config.toml
num_hidden_layers = 10
num_attention_heads = 8
intermediate_size = 2048
hidden_act = "gelu"
norm_place = "pre"
parallel_block = false
init_std_up = 0.0252
learning_rate = 0.000478
final_lr_fraction = 0.1
batch_tokens = [32768, 65536]
max_steps = 10563
MLP neurons of a small language model. Each row is named by its layer, matrix (up: input weights) and neuron, and shows model dimensions 0-95. Each number is 128 + 24 x the weight over its row's rms, rounded and kept within 0 to 255. Numbers have three digits each.
A block is one neuron, or neurons of one layer that tend to fire together. After each block is what it responds to, as a language model described it from the Wikipedia text at the highest values.

L5.up716:134128119136151127139131118065158143113132105140178080113114157152126139133114108173124159131118115150101140176097160120093138143102133135171115100105113122167137131127142124138095124167155154099096129148129104107137104128115117128178109119141098096121165120133129135172093163150134196128
Responds to: Clause-extending preposition plus article. Prepositions or connectors plus article (with a, at a, by a, and a) right after a finished clause, adding attached detail, especially in building, station and place descriptions.

L7.up192:083139169150113185133116102113115145141127123143109141096151091135121098117111094143130136159159115114131124145130131145122185140150126141126115109144134140143141182152106104132153099090135118126165169146103135147159076086141158129106093091104144133148167128119157138144123106096096092145
L7.up452:093173128158127123123117169141142148110124136085142111112152119094121114118136130143108097125185148126188131131064131137115141160111114111161131168136086087145113165125143120101144153141156099153150132104111132168116099102151102166109155097121159118149161158147154118164152153121105104150
L7.up511:111114158102114108098112144148115119088121127122142139123100145146143126082112133135126103131150106142122128141097089144118111107159132125135129108132123128137086161134103157142111137146094162159172115127132153148128177131131105090150127109137119131167133119113107126101091132059109181148
L7.up635:075157095123106096156147133119166109072148133121152121122118141090159118142144105103124144117160140122133105148104112117122126155133142134146164142123085116130126065158115101128149154144081123180135149120107097126113143114126115142090091122104180076153168166134071105102112090146101141137
L7.up717:110158111148109089126134111107109178107134075127136163142118110129132135087122096132107145096121123122091161095085154143108104143128063105129136140140083106148143092141146139121159114141123138152132103093145135120124137133118118160134156136092122151124155135146108111143094140137096169116
L7.up795:065150144111090135117156114088101122133134138135134152138106132150159133143161158093141106115095157109159109171124153113118146133141123150150119093120152117120132125164144125105158178116148148167104066088149134152140122161089147138139066112101130116112105112117125105148108139108109086134
L7.up1120:160157086171111134118117114129135131161140100158114098122088066118134121155117100181174128202105119134152104130113136138124169139183104152139100143137146124145117133183098114165164116151123137179139104114104094155126099106161136113165126166080118103171129122081141170157166125122176099120
L7.up1282:086131109141106151110106147116103154135127127127107094160125131115154183150156136129117091109154119119064143112058155167137100154139062174062141105141078099154098146102114136114131102134091077139114124124140104100126148106128099130104121093113123122156129099092122123132124079097131132149
L7.up1337:104108118200117109136112103115131127117165139109154158134176151099176106110107114080097139088164096147136091121123140105133120140133131134084137093133092114153106144122083132118100146129136120182127101138121145093086088115120115116083100115117173106116138138093127143144131122121135159144
L7.up1352:119139147119137115107127101128129103134130128097200128147092134170110142126175159105120062111163141128143120132107106147067185146139149143146123167113156146088095127121112102084146143154135119138087096092133145159100155165130104149119123102055118108143127097148160106185164130066066152120
L7.up1753:121130167134133132163106138167122110110171157132145150126117093142135144164144124099107128127142123122156101122123115130122156168139094122148124157118124135154132100107106125085066148130159120133123133169137151145153078125099110136131127101131119107126119161152126121158130106159118139166
L7.up1790:102164117148077094132098141108119158132141138129158139142111169104142113150118126137095113104121164162134160136092133146101144164169090122095160133140073117159085118136167139109172143115079087175107106137122148094111110093088115150116115089117141132150121132090114128137115117123139108132
L7.up1796:082142127117077124146100113110127155085152130107151109125144142095158115079109092090146098122111125135108100142114139123099101162153137154134119149094131155145116121144080119110109119118138074232143095132086127114194108111126169131127128120080094069163155148171156144118139137115122118158
L7.up1866:088119149168146096104124112140169148181149161096141153141147137141130122126090100131098116146184104139144120139154110115124099119153172122136127124096126121140105152138175104095099092143132138122100107110123100110162096169109123125142116116132144150118173102121173110169103136164106091101
L7.up1868:138084147163103117121106119105145095130142119109097167182104137174091103111121155077118106107147084123119127139083155107050164130136157180147114103131101130097155108112092105111152126140126121164138101133142137116174098141128085138118084128111097100158113121160108126123146151124108120122
L7.up2018:117145163142134122099085101159156133103140115115159188162137142153124161109120110093095087141160103133099127138104160104134113160137120110117089182116097144144076101167156119144172109169117139134174130129126129103127100140099153143084093149093108106138068106101121123169178167109122168088
Responds to: Predicate word after subject. Verbs, verb particles, and direct objects just after a subject or verb in narrative and route prose, such as spread, turn north, tells him; also final pieces of names (Daphne, Castillo).

L3.up975:114123186091079088110154151099086105149126176112126140169140119157142146145115123083120114120168125163068107115108104115148148091156136164142124133133116110148144122118104142135118128113155110120136155152087135156133082147114085180146174145100159115187144133144102105178098134101141148145
L3.up1307:066158166110080137087094159133129159111150087141142172130112144146162115154071101118134108138134169160123099126135094097124128155134134182170155145149082114144133138143115067116141165176115083100110113137160137187138101161096097148117124160149132118108124080134103118112128114137112111148
L3.up1345:157140107133103168146126157137087135171123122152078139159130150150106159179132095110101123130116128116077085139090090134122155106109126112179163053157103111154130092133126092114155120114131092127126135120109142113129119121087147129160105154145121150108158127132149117122131156137069158136
L3.up1572:156137149136114153105144145103116100086143120120085197136107100176151150096051152118135143102085148138114106165109139087106125155137120134135177120123167134170107109142111144155129131160130097130132115171144145137132140145102122173131090113157103088145158110148155118150113098131089108164
Responds to: Past-tense verb endings. Past-tense and past-participle verb endings, mostly the final piece of a split word, such as dismiss-ed, migr-ated, util-ized, plus whole forms like made and held.

L7.up148:153121144116138158135125154122123120119160117134144158136136126128131107135173134125096140097117144097134121101119136098129107130148152109115080166126093126171171134156076137114099126116165116099124114123131131070108103131124164105144076173093112064152113140123128148132141140151109173108
L7.up357:151125155132103139156087104148090137146157106134097145159154134139191109175103102147128153118143098131119135136143135148127151113099109071133128166132091109134150101135161103148089153104132141116138104118138139093153131154096112150117128118126105144105114104092104124109108084146152111151
L7.up380:078133138109135108103077138130127164108116143129097138107121118141111122119124097102126120119100184117142139103095174149118146184117088123106134141132118147131133089149149106144087103115185140124114093094109100136153100124129124130161160124101169140135109159132137122146093107097153162116
L7.up412:136088152126154125095134118146114118115108077122122122146124139103134106112133113142117134121156140193132098139134119097124102128107114094185081126160131143132116104113144134134127143139143150131143118107099109098110151111113137155132192194120135152094107134120092118120147134136126139155
L7.up449:111116128161121136118114141141115138116154168134103121123126103077128088110164124120153124109190173094189146061123115131145082113126140111170112105145111127129132098103108141125105169114079144148112107134124131178134135160124134117125116127103144134135175131139148139154107127107088148094
L7.up486:148166159150132102209169136153154130150118165114136109148142156137128091143134121119100122166125107138115165106101130097145153126131074095128138137117136193111139136153121128094109128130145150160132149110138146126109119138169090104156170127129160112106137124125138107126132115152151125126
L7.up553:165148102121144116095134130154094135149106101125094126130128124089124149160165105133120179110134128078163100087130147148154163148130100115149154128106143139148131094116128148107168150182112160114162109112129126124145126152102088099100134082104116148098188162143148139136128079082116137164
L7.up574:137107137084165159136127165146152151143140128119097147073174148112128119147116100129150107134134146117132113176116065121107177129143111103131140097148153102126108125123130148099101108123129132135134141100116113115169127145120102147171156117146094143109107081146109115163101119148111098087
L7.up580:105141125123134170092124126131116159142161123124092118151143123083168115131112144138143114135129120138127136127090150139145186156103116085137122131122135111156121094160122113095092150156136117154145142111127130118124131113135093150138141118157103123078156160067128124169086133089163142124
L7.up604:147128114097177097074134112129133147132107077138084118111094134143200134140129079102161097172179135114109121177109114147097138134113123126125128120113105135131102111065123093143114154123107153134090072107118146140119140110110142149166149131126120138125124165134115175124111130162156119130
L7.up1288:107192110133158073133140103171133110148137145072093143149141114117124113107139091173146164158114139129113100131111129100124127104121121128166144095138136077119098093141106122107119145104104129158120139151151106151096110158157133127143153147122126119140130140125120163147142108146145100116
L7.up1395:092139122134163106125145108159120156145097110122090137157117095143171089133182163149162138184096133130129135084133128127124150151112114166172119103122086148175161118128084089129115128147124099109092147139151132162126121081129119150122165100093142120106116145080131109131131060177150137128
L7.up1550:088131120142136131092139125181124139113154154137139137132119137129149131111131119127144102130122145150094126141121132104145118143191065105156158132151114116143131136087160133105136124159142155103136109120110081134137125111143116124116107132132085126139117133096171090117154102156135130147
L7.up1755:129161156150178135120124072150096181125133111121109142140110106153154154162116119152117134105148098119149151118104170117098164154122105103112147148104089141179120145114160099135114120148176117137106108093114121099135159118118126117156165135101115123128122116061106122144121084136178139124
L7.up1859:093124104161141127128089132182102117133094102104066111113100130115098096163111148161140138123131127156159110153086127154122132167124108135139100113098101113094121094154117102139126139149114133107132095078147166119113111131094139186188155121106166127079120099065128149144144106164122134113
L7.up1998:104143123143137143132132161126165127109146106090183116146080089133166106104135084122162156127158120168145148109150177147095128129125126134133078137110124091129103116129171088121135103132110154135177167127097136163173162129126157134158160139120151132125134135152128098139151154106146152124
Responds to: Articles after prepositions. Articles "an" or "the", often fused with a preceding preposition or verb, as in "in an", "of the", "as an", "with an", "after the"; also the word-start "an" of annexed or angle.

L5.up1123:143136173169140104109130101147122119142161136096132127101125129171134111129118146139124112126153114145121106152128100132071139178135133120157087080171103136129114092137127102114147094164145115160132132094094133116147100149102098152088108110095086110172096149171123149151138114141117135146
Responds to: Main verb after auxiliaries. Main verbs, participles, or adverbs like only, not, and gradually right after an auxiliary or subject pronoun (would, was, had, they), as in would only, had started, was gradually.

L5.up1619:112111132165101117110113100164131112165120101090131141104132144124125111140104150103134107131161100143118151171112104147114148116086130126150152111159117131091120106161114116134119148107125146134148139123109105166104118148115118143148099170125160141122154103126125125155136121123121113144
Responds to: Surname start after forename. First token of a surname or final name part right after a given name, often a single capital letter, as in Ibrahim P(asha), Samuel Al(ito), Chen Y(i).

L3.up1393:124158133128135101124129123113119121119120107090168100202122158154104088147164105077103134167141105138151116157143148117132126073132157118092108100115076154140098143116133126112141096137083100154116106133099095125134134168122158141147119124112147135152107155111155144148153136169147115108
L3.up1423:122124071104142140111128160138102118161156127135093128124127109127122133153185088131092112185098098111131132145115111091109133125130181111139123101135130153107118152112144149104159164093124109125174162101083128127133118176101183181073068150134149092150119138146091140148124147094153160115
L3.up1563:149158101143135161176157158139152126115119128109110144168144087103153132106132129154133165107129104140103095156155165123128110145116157122138092129099158129131102127115170093147071195103108136131147157123121093179136108131143149131173121128123176114154102101135131148115101110092125140132
L3.up1610:126122084121095108149172112128087148159145118152142152077122108120124108129105123091171144136148144111150091162141149161111149104109106135117185139102076146115087096144155105133157076150149121145147107145164106146142125160128163145095124114127138154118133147116139200158170118107056112158
Responds to: Statistical table numbers. Digits and labels inside templated statistics, especially decimals in election-result tables, census demographics and climate or infobox tables, like 1.3, 71.3%, median income.

L5.up192:125110106119108121149152146111108123140151108123126103188118085132106114141153112152118134166153138139111141115118171134151150145121113125165136147167145078137125092119085121087130091154120158157145129111132145114099168090176132106139077138169136112085112110127109157146189139130141109122
Responds to: Article "an" and an- fragments. The token an, either as the article after verbs or prepositions (is an, by an, reached an) or as a word start (an-atomy, an-them); also +/− and digits in sports-table cells.

L7.up87:148103135146160159100131126112137113146166210140137122112116121139122126161177067130108117102130112112150149107129136135164099136133143177117122098101128102084098127094153170155105160110101100161094139145134103103107132153106115183139140092129133125140170103101108126126118127144053112112
L7.up103:104159072128129157098103130137165169124124126117097144118121089111130128142140105117136145142136138099131089128122092099154098106150160133149103095083142105173124144142109140099083138121116097126145114089140159147131149160107123099109124118085165141140139088114083110107112110143171131157
L7.up362:064179158152129123150147109128146163165130144099143143148070109143127103158139117099127161148149136089133109126111142135139127130158162176105132168115121128093159119130158130129095089123179108130137138084108139095080086131137126134146139102085136159129117114125124116119134103126124121161
L7.up516:129149120108157106161106120098100138112116135126110102130145096125186164138104122111105128121155115140114168167124129152117148148137090178127143106115125098128068141078146132127130143143136110127145148111124110162139129126087137098139162120126110134150153114121133101131081131139158149112
L7.up751:114121126114095149148128166139122128072166140109186151159113093114098163127160117115137130125139108124075116140113076150090163117150124149113161126171145064124113128117097102098123159116109117145091127146125095109152134124130137126136122134146139136136162097132128149161138109102111122117
L7.up798:116152108112137153173126093128109132143159132125115148129113104121155177160128154156146121114115101136138117094147110119118103146136149149132129085153131137101157116132122101148102113139148137163143149109153172135135157176041151132140140152131104137157150120154146088131131166116137099143
L7.up888:132107144116147118114198118111123126145126191089132114103144089123165148167157132100096131153116104157138097169146118127131115093157145114120170111133092126116114130139123149105139162107124100119108158127089142172154146121116111144122135155071098118184129090108102120109147095151099135118
L7.up906:151161112114167116114132130095143109130165140098125151127126150118131147127117141150112134122127132111098117129155129126140092116117159144117143159134122140140113138113125146099108132106119137117132110142131114145145143133137082105131159113145145102119106117112086151119162131102114108093
L7.up1151:134130136157120095127112154122084150119118095118154167107123132140136184154101098104159137120171138106118097110191126142101105106137151134143138175120074121153146129106089119097149150167100099152123161115111135121108088116133178108143108086124132107169152089095170071145142129090150135136
L7.up1674:154156164071146097170121080152122142144134140115139145074163116109115152150101129118095105119113124129143141122119076137125144113134143132125138135151143080124114143098143130122106085135158132116184158113092158106175129129126130120098145088137116133142148109152146134137163113141131107106
L7.up1750:138134142140154059106131136115163127125128155135094125123127138098123134161135128149083069122130080158105131119106136095171113101149138151108144139114147087146170129126121119128139118092121127147165154125094139158122128167137106135130099150094132126145131088123070134151141136138122159129
L7.up1766:131144105148075132116136145124071124106122175137166100104112149110120138158135117130137130104124141140146101109110103108098095145117136155130107119113100087144104139102165099146114154146140127146100110156104115131146143183112135111115130128121147125126180117130096154102106142131099133130
L7.up1774:099101112122127110143109160116106141100090152132137116095123084120139110114132112140116086068159089122115062142115073145138091156129136123133113111171132124110123131113182119132093131088119147127100174142141139139123136121111106121104126104084108151176145066144108142146109088164103134155
L7.up1812:141121129150124134098134133089139157135097138141092135140115101111083127141161134119115142080096129166137110154127133130138119150140135142151131119115119138147146114160145061129101133149139146146101119094115110111141159131160124146086160114107122123180114095114121136135149135129142124157
L7.up1861:139125135118126124123124155138094135160141131157123132129120138118062118127095142135124078134149119143112120162148111101132132127134141148137102070159163139133132178132110147130084133126155144119078134109152132148170116110103130146100146186143078149109167132155124124131082120159107131149
L7.up2041:182118071091103141086098127105125189125140148134099094150119082120120124082164126115192142125129152147127099135105138135155104099082084118149141151127146088155178106114125122118141138132144145139152126109123142135161114164145121137118161103138081117094103151166138142148123144150135115141
Responds to: Numbers, LaTeX, table cells. Digit pieces inside multi-digit figures, plus LaTeX tokens in physics formulas and Markdown table header cells, e.g. $270,000, \frac{, Source | Rating.

L3.up753:094143107165149140119153077128088097115105109119178108161133146124166093115090153164160111132122154115107139123133094099114159141131136126160140123138129109165103087144160130121152104160095118113147103101160138089153082097141147138125117140119136114112152086081170134114147114112132147115
L3.up1136:130117118176117132158122139141117115107173102118091123139138112111090125140138087137124135137093143100099089102095128102103127154089160130135093113133147123160140120104091092152127174127153139143136153142127119127153144136140131128150110139111186096153143119125160115169129126129134138106
L3.up1866:128154132128179138100147121122147099105091106130127132124159119082130153122147114082146089134105122103117143133111110138084153151147139141161112124132072165146157098151119099139120114143072126114118101103098158112116162163102131127111164128099142137103110103138123106150126080135103172131
L3.up1990:116156081144125120098104105154165146138116166151134095122122131085114122104190160102102141102124134115139091126104153090136084118123106151142135134114132124126134106128154089157145122146153113144130104080119081113134119154113158152109103146114104119109116099150131111182141137123136128164
Responds to: Place and organization nouns. Head nouns that finish a proper name or name a place or body, like Route, Mall, railway station, headquarters, Group, residence.

L5.up1329:107108114124145150101131160110122103124159135116148117099147125090167103137137094106142130146121080159124133176104126154090146096117143139120144115150118121130090104102151105116119156088142138115111100164124126113147116094137144106154109097115133145090141117131122134172197136091130179096
Responds to: Final piece of names. Final word or word piece that completes a multi-word proper name, mostly venues and teams in sports tables, e.g. Knoxville, Memorial, Greenfield.

L3.up324:162130125140115129191125086124140125127132100079125133132122125081172178098127104090162145100126166149171151187105135123159134128087121076163152100113120112161111107112077132131123115114106091119117121141121131131143152135112105122139120153159076129134161149121129144169107068158130168142
L3.up439:138162114132160155148186114119141094069135119142125093179096128124115115141108085099105179143136077127135118133072130117132135075104131148110113139108144062168136114147136136164154119106179126147119109130092147135115122133130102149150124103161140124098120171133093111127139087139126149143
L3.up667:132159101173123153133108113134090113150112117078126120131134110121179110164145098088120111132140130093148146155136092103146110099114139123141158137119109138127131129106094125093124139121175155134126128134135158162115109146090105142135131139114155161106136142096137141134150097168141148140
L3.up1206:142123101121136156176172094123122130121153123105097143129153109120178137138087112152130130090110161104134159152160115097127139133116149143101157112056131109175174118091149114114127119097141133122153139138144119135116114090131105104112121127107132140175108115101138113168123112154148165133
Responds to: Architectural and physical parts. Nouns for parts or features of buildings, stations and roads in descriptive texts, e.g. segmental arches, platform sides, northern end, entrance.

L3.up32:149145102074114131143137117145141120139125104149168110094101145104117079135161077119129123149124096166167104137135096111133140099103129113136117144167139099112150134126144155128151111135161110096165167102103156168125164090072091109129175118108101137126115142152121176138141140115142152127
L3.up1320:111096136132055124116113084174116093122096109073143118154111122137132150124094109085112101140117099120144099108129091111159117151065130099175134111128144169091128127167121167150128172112112055133147086124141127119150122137146142094141131162150150132137103089099150112156190141109197086105
L3.up1575:148129134137122139087153104147140172154109165129144111170114148125139152185098141158173158149154114080114113113137089103126165107141143194171170103122144102138123141130109106110130113097126156123105140140143116134129121090099129152146136122118166142160139115119108131154123121159094117136
L3.up1992:142160148159099146135157110127117119125116104118148153115124106130126105119091115128138115108138133125152120131153089129121115142135140160106145103124122108128138099104097157148099149123120122153152103130168179143139115073126130113177165126131089108181126134115145143101114128091136104105
Responds to: Initial capital D in names. A capitalized first letter, mostly D, split off to start a proper name or title in lists and tables, such as Dill, Débutant, Dirty Water.

L7.up228:067156140143121077118172076119112131104133104085103123077093126091146109119124112142083146131137112160112124181125107132130177166139075147147098138118157121133131085111159079132182116152131118148161081118110143167106133102088110129111134122109091107156129136088127144151127116118112159111
L7.up392:129141166137165118147125137140110066091143102109159147129137144112093144159099086109105110157165132108166065143118147132102164130120121138119130156108158116102130124170138116151113154135145163136109118153104156144143103095145153138112143089138121141124158119122126158169144123118099168178
L7.up626:097118119124098131168094121154137131160137122114155126092120141114152133138143124156131116088190085134128083145124091134112151164200102170126108092137120121089145112086123135147106101140127120125105142154146137126084105123099169106120179133143128123149093135147131126144112118106161176140
L7.up753:124168117106129070118150110150118128131137120079111120116135191135131102163087154129125108171159115115120141141127111126097138154125130129169131114110103110154126142112156129105163149151136099158100112123128131143110078116082161160116130107132149123115166105107151107129141086109116070126
L7.up962:105168124084086084129137068155117122132147065114130125127184163130159112155105106142114146151128131171116104144100098143139140117139090102141157148155101143140110114156177094162129135098154138150120116117117175139131127129114172116138149139112126125114111121130128131168140120133134146100
L7.up1139:151150153097110119107118074121097140123154134090141129105139118140166106139096150099161134161106151156116145161104130150110158136140123129160172146132160115116075108110114087115134158140108130161122132128103148130136131088130151124159126108114181119144119105117123161126146096112121136104
L7.up1144:144131157139118143109116117168109112163129108151147089116144153122125094138145169104096149097137134183132100134061116141114153092114100145129102136158140105142137154147140127131172122142127106102091094125147173102115101071115134136078132166147116108146120148111157122102146080108126169109
L7.up1207:141117111076102129128100124119124119116150123133113085153151162154167090120134094120110108125135122077127064134124111163117130157114117098120164124132142142140127135132149138107109134104134095120143088091059145169157086120153107171171150193093136104124140127174117110155122139172137096140
L7.up1272:095149118092144115135179162157126090119135160116132132091165110099196131128113111127106129148122085145073147108116160115144138157113101114114175081119130109114113162151180115171154168139144086175120102134152084119119130083133103117146122127152118105125163126110112094117098103115114140114
L7.up1412:118097185152118159171101119127107130109164084123157101157147132141113149141151172144164129133123111178130101153096122121105144104161110177136149129139137177097117125133154097119090108169148123148149123120157121114133122106104108088110122141147122118176113103105085099156143113115114111150
L7.up1578:101172107161103078123100114164110136094131132134158101135156114127126098149120092090126083147146156109132136144050119145101132107116147168111168146159088125152118109112123115166108123097126126140105130101081120138145126132112181140149123138115110158112135104134099084150144127089145106146
L7.up1621:088120102135135144134116085157121110111137091102122089125171134146132113127126142116130128123197075176091136137108121138122148126122158117159147108118123150136111127183118130114134129147129104168112109123090116130124106080104167146124150127092150110107186112096163129130140110163105118163
L7.up1700:115121137152120133081129092127143111092137133096138128169111156092101102120155091102101118152138066130117095139121135123127127123171100128154132106141155112101119106145131140105160112122207075163148074097096144106154091136118126171144184134150131126153093155075125121160140160096170112114
L7.up1701:105135122092158110136103101154106117118166127083084111117110186107100124145137118100163114088131128153139100117073143118130123139143121120146142127079131120155117081165097140139122156146121142159147166111118142147121121166145131152124102102157158108119149119131129123128113146062100118149
L7.up1864:128155145098111113116124073154108103110143119064162133120168154151139096139115175088174113140188106134107118151117089141113128114136133123134130131118122120132088109114100143110129132161117118176127100123139151149142084098105143148128137127112157109130166081115155131152148091093135126123
L7.up1903:174116171152156088178125084147149137144104082110101144157182158115115107098169122092110086113168115146185131162152105121119132141149139087098128128107122146158075126138165113096130131072137128082131130103085140129089134104139137137127152075170127109115114144135120129137161127103126078077
Responds to: Surname first token. The first token of a surname right after a given name, often in tables and lists, e.g. Paul Brownlie, Mario Pestano, Greg Case.

L7.up199:154101094115086110153113103138083127102152129153138090153116135113140108115095132126130148148123131152131114144101128146133113127105104110131149123160120128127128122117148086138149140107140148148099110082113124107173123123117145098130138125137130111109126125093101158131118114108093135111
L7.up245:104144129121097122147128109138150103098138135145106138142140158074138135081127085146166105138127139154092114131083148086094102126167122129150130122125136108148095113171119123134105128119096104144130106136144110104122100097118099128090112093124104092151150098098057132153134114098112179101
L7.up269:091143115157118122136123122105153113101180146168096111165121160164132107100149110134153124135114134155148139135107113167108123097181130131136116113147136110166117163097152154103161121105100141151158102161120143123127111116120149117116093145097137133121122095126128134126145151131118151180
L7.up303:169147092138121083171162081144085102127118116144156145129196138084125109121144081102142127117132132124098103079076113146102188154131137165121164115122120131113084141149125119107185135137168124175127103157115149140071117087165085119182109134127100111147125170110143160155141120129103151178
L7.up551:126153140188162091113093142129161143119140153159095137126161107097119103180098126122126139128153146151125118116108118171076144168134107150093149098125087098139102151101131151120161152093111170195150113101126080102146151127134133148151080142139118096133131126091092105149162126121080146144
L7.up851:120115120160141105110135093166165154069137107091143138163092130091112121138127138104153118132126134127110166130087173133091119161140090145127123167173147084135094102148097118147139106082149119113110119162126107112148125140112127141115133092133165115082153122102103145123150116116100148120
L7.up1029:103149150135172104080154182111095131117130127181115133114157148131133150167140107096121131148126126117126150098057148132116149122095144149105146126102093121132127133110101103118117175124122110190134120165112102080176158140134119124176105140154129118128135104101129107118165133092091133123
L7.up1036:116173144147144088103141107106158119082136127101088115104173114114150092192112101115123126186124149164125159110114100161111116130128117164144148133064159129124126152142177118116125142116117125112084097154079102137128123138122120141145081101122122091139142104126146090110140110101079171132
L7.up1061:099136192166120153147115083171136194102142099128128124127124137112127139106146106126120125166125146147116138160117127137114155163150117135085090105102120134117097115149100118121116106114122151100166102127096087138126111117152127122164156122124165125135140127112119139109120075124153155123
L7.up1308:109171155125102137095125109111092116114121139101168135156080084105133076116115094138177108103155098131093141144105164134128152172125094142140133121089147151118122111115159129097105148054121114114155095118114109131161102122126091107179159149128145091098110113115130131114171128107069129102
L7.up1456:177157143150134130118130118156130174130147139102106099156150149132128128108096152076129097106121113123136136117106116155140155116140142108095132140163109129131122180152113107180166149116103120160143106113112104124091145127111122128116147175127132124145146075120061132136163152083162139140
L7.up1540:153130122147150130135138089155152118085171131129141092114133130120120156171138083124084136141117155150161159161083089088132144205164147128136125104095150168109122130124131136129138104130138137112114100160116127162157118144161124143116106151151134148140119070122108150148159146144109150121
L7.up1639:121150089142141105134094117155155111081156157153153117146109124118109095162102143130118136146143156153135129132101113128114129146124151154115152130155127129163106172130145132106123141116133126150137128139089112163117138121141144147156088152108154138161145096140085149138164162134115160134
L7.up1667:132124150136135090125131109117128109088164130146109110129138134079139123101100084109141141131173162127150104124076160138122133066186172123078155151120135141151124169112098102093131149075090093139117096140086118167125141141131137126130142118139146149160139155138115139137153111114136113105
L7.up1702:099149127155105146099110115135166191093116124134127131139135157130167107131096183105104166151108116158114169153126113154114124169126090082098135118115122122164151143134132119143106115138136104136135090133106091146163128112146155131134137145124103073160124118109083150130161124092151147117
L7.up2021:166175146139116143125118099106156134136099083123128129139142126158108139142146128090099148126132154138095129137056130104167148117128173163147096097135102099144121179136107101129088098150110153125150126156106142136137094175106136135106166109093150143138149119154093114130105122084067166152
Responds to: Proper-name final pieces. Last subword piece that completes a multi-token proper name or code, such as Baling-up, Namib-ia, Maxus G10, SR 746, KWW-K.

L7.up295:122093121155151141161124105165138108102109148097142100146117176145162102127115134130135118098153131127147124103128140120151112126112136128146143148130124143130135115148157138136072101114123109145102168123135134133126119179125108071160174100169149150144120183129141132170189094147156094117
L7.up359:148115075116152112123124127146125115130129111065171097122095136113138139157117115147104117100159115105115111111122134121136150150100152141165144134110118151133090108166085124137083130158093102143166090096129126160138173075126137169142128125094108110147167102139114151147118132184155191134
L7.up425:123160132105176145112155114142156159121110124057111124126156116109086107114134168167096128119121132150110124113166150102145129146133158137131154088113174135161089126165123156140119123138160124116141106121109142153170139116154135109181107138169156100127119135091149145160110098142138175156
L7.up430:126092145113100150098130135108106114078126129109148139137112110139141082138154152122131148175169147135086137110118169075119146123106170162105124144112095157141144144155110143143138117139124144164134094123135132114113098142133098126155115139128108119124142091091113123131123112088094175131
L7.up494:136136114139128137159160059086148130165143107101171135119158125112121131153125167086159097091148125106147110103094129152112124142074138129142138132120145103127093148112132111139122094132133118132141130118142129184164147135136127135126129105127118124130183157122112166105132123136195158137
L7.up691:141160119122146115164109129139136141096135126095146171100130159146200118119117143152132125147117115146134136126123155156126110147128134131118158154160041158145110108145070128092163116102141102145149108119138139112146161135118100156141131094113124158155172154116114115136138130141140170132
L7.up723:123116156143122159125131121104111135110140091154141150142107091153148128142145182110068097139084126173145131123110127108085172102121136146117105124146142120140144157147133145138144151103138136131172155106130154167148100172171154151162124119148190072154134127120155151121136118174120177161
L7.up900:091146113124144105129116098137150125092103168111119129140087099147126078115122151139104104124130132143113090157093117145130122145102122122128115106127090106183155159099098135158133138189153140171125133104162125149122116107114107184160128172131140126166171167133137125106160099101153143149
L7.up1183:121201128103159149123141135135189162128134149066097090118100075101133108127085149131097136151120109157145099115105157114122149179114115134115113137125108101130153113147150106132107109156159116115173107102112126109183138127103132115127143113083107114132152126108116131130134115120193188139
L7.up1219:139132134163142139146135154157115170131142154122108108148131118143139125143128116134103090132134136145105110144101154108122177143113119135134136149142132122122112142088119093138097135108079152136136157138164125160163119148122122138117139122108123116149100109080135176150175082141141189127
L7.up1309:168118144155162092124119114161093142124105147090140154139114111139152146110071158153110131100133118128141145063133125132104088119110137109099092149123113146103126126105119122145132118143136155115134100135113139154153113139111107118192105122113113088120137154121137132126117117133144160086
L7.up1320:127115126116085154111108122183105123124110082122156106138171154134168131133105142145154127190173097146094134138138086109141112086098091136100079135147139157104125137098136144152153110113134111148133155093124122119115136163108138108097117131130144143102140126137128136158133130124115150130
L7.up1441:121117134168137126110106089143110145118096125098117129125130138091151139105139121138140151136141115111123107117097073139124161131154112119159166149128160156141115109178175092151105081110149125137136091114121164112124137130138093122136177092124140147103119146085147101136168132158164165097
L7.up1705:128132111150167141152144155135179138182154112129143134125123147116136116148086126126138095102156132109127112125124128092136133110131156128149145090159138080135136111108107143132124127157103118110084126134175132123125145129135083130119137103121159183166114129106142108150145093146113149121
L7.up1771:115167137158119168120114085160156077145151126099158147174137060085104093141141134144114174156120127163166104171139113140107128121154135104140093134069128113140142137121125157150150147100126117115122121145150126122150127115131104104107157135111169110119158136058108115117207133123130159124
L7.up1847:131143112189136141111145139118167184099133153119087155162109116177127169096121123151130135113130097161114127121110153090099112145083108113111149151116124111178123142136110129144154122135146184104161134122128135170128108112125131115163101090167126149106121110099106109121164175130122147132
Responds to: Physical description continuations. Words right after a subject in building, plant or molecule descriptions (has a, at the, with a, has two, thirteen), plus decimal points and minus signs in number tables.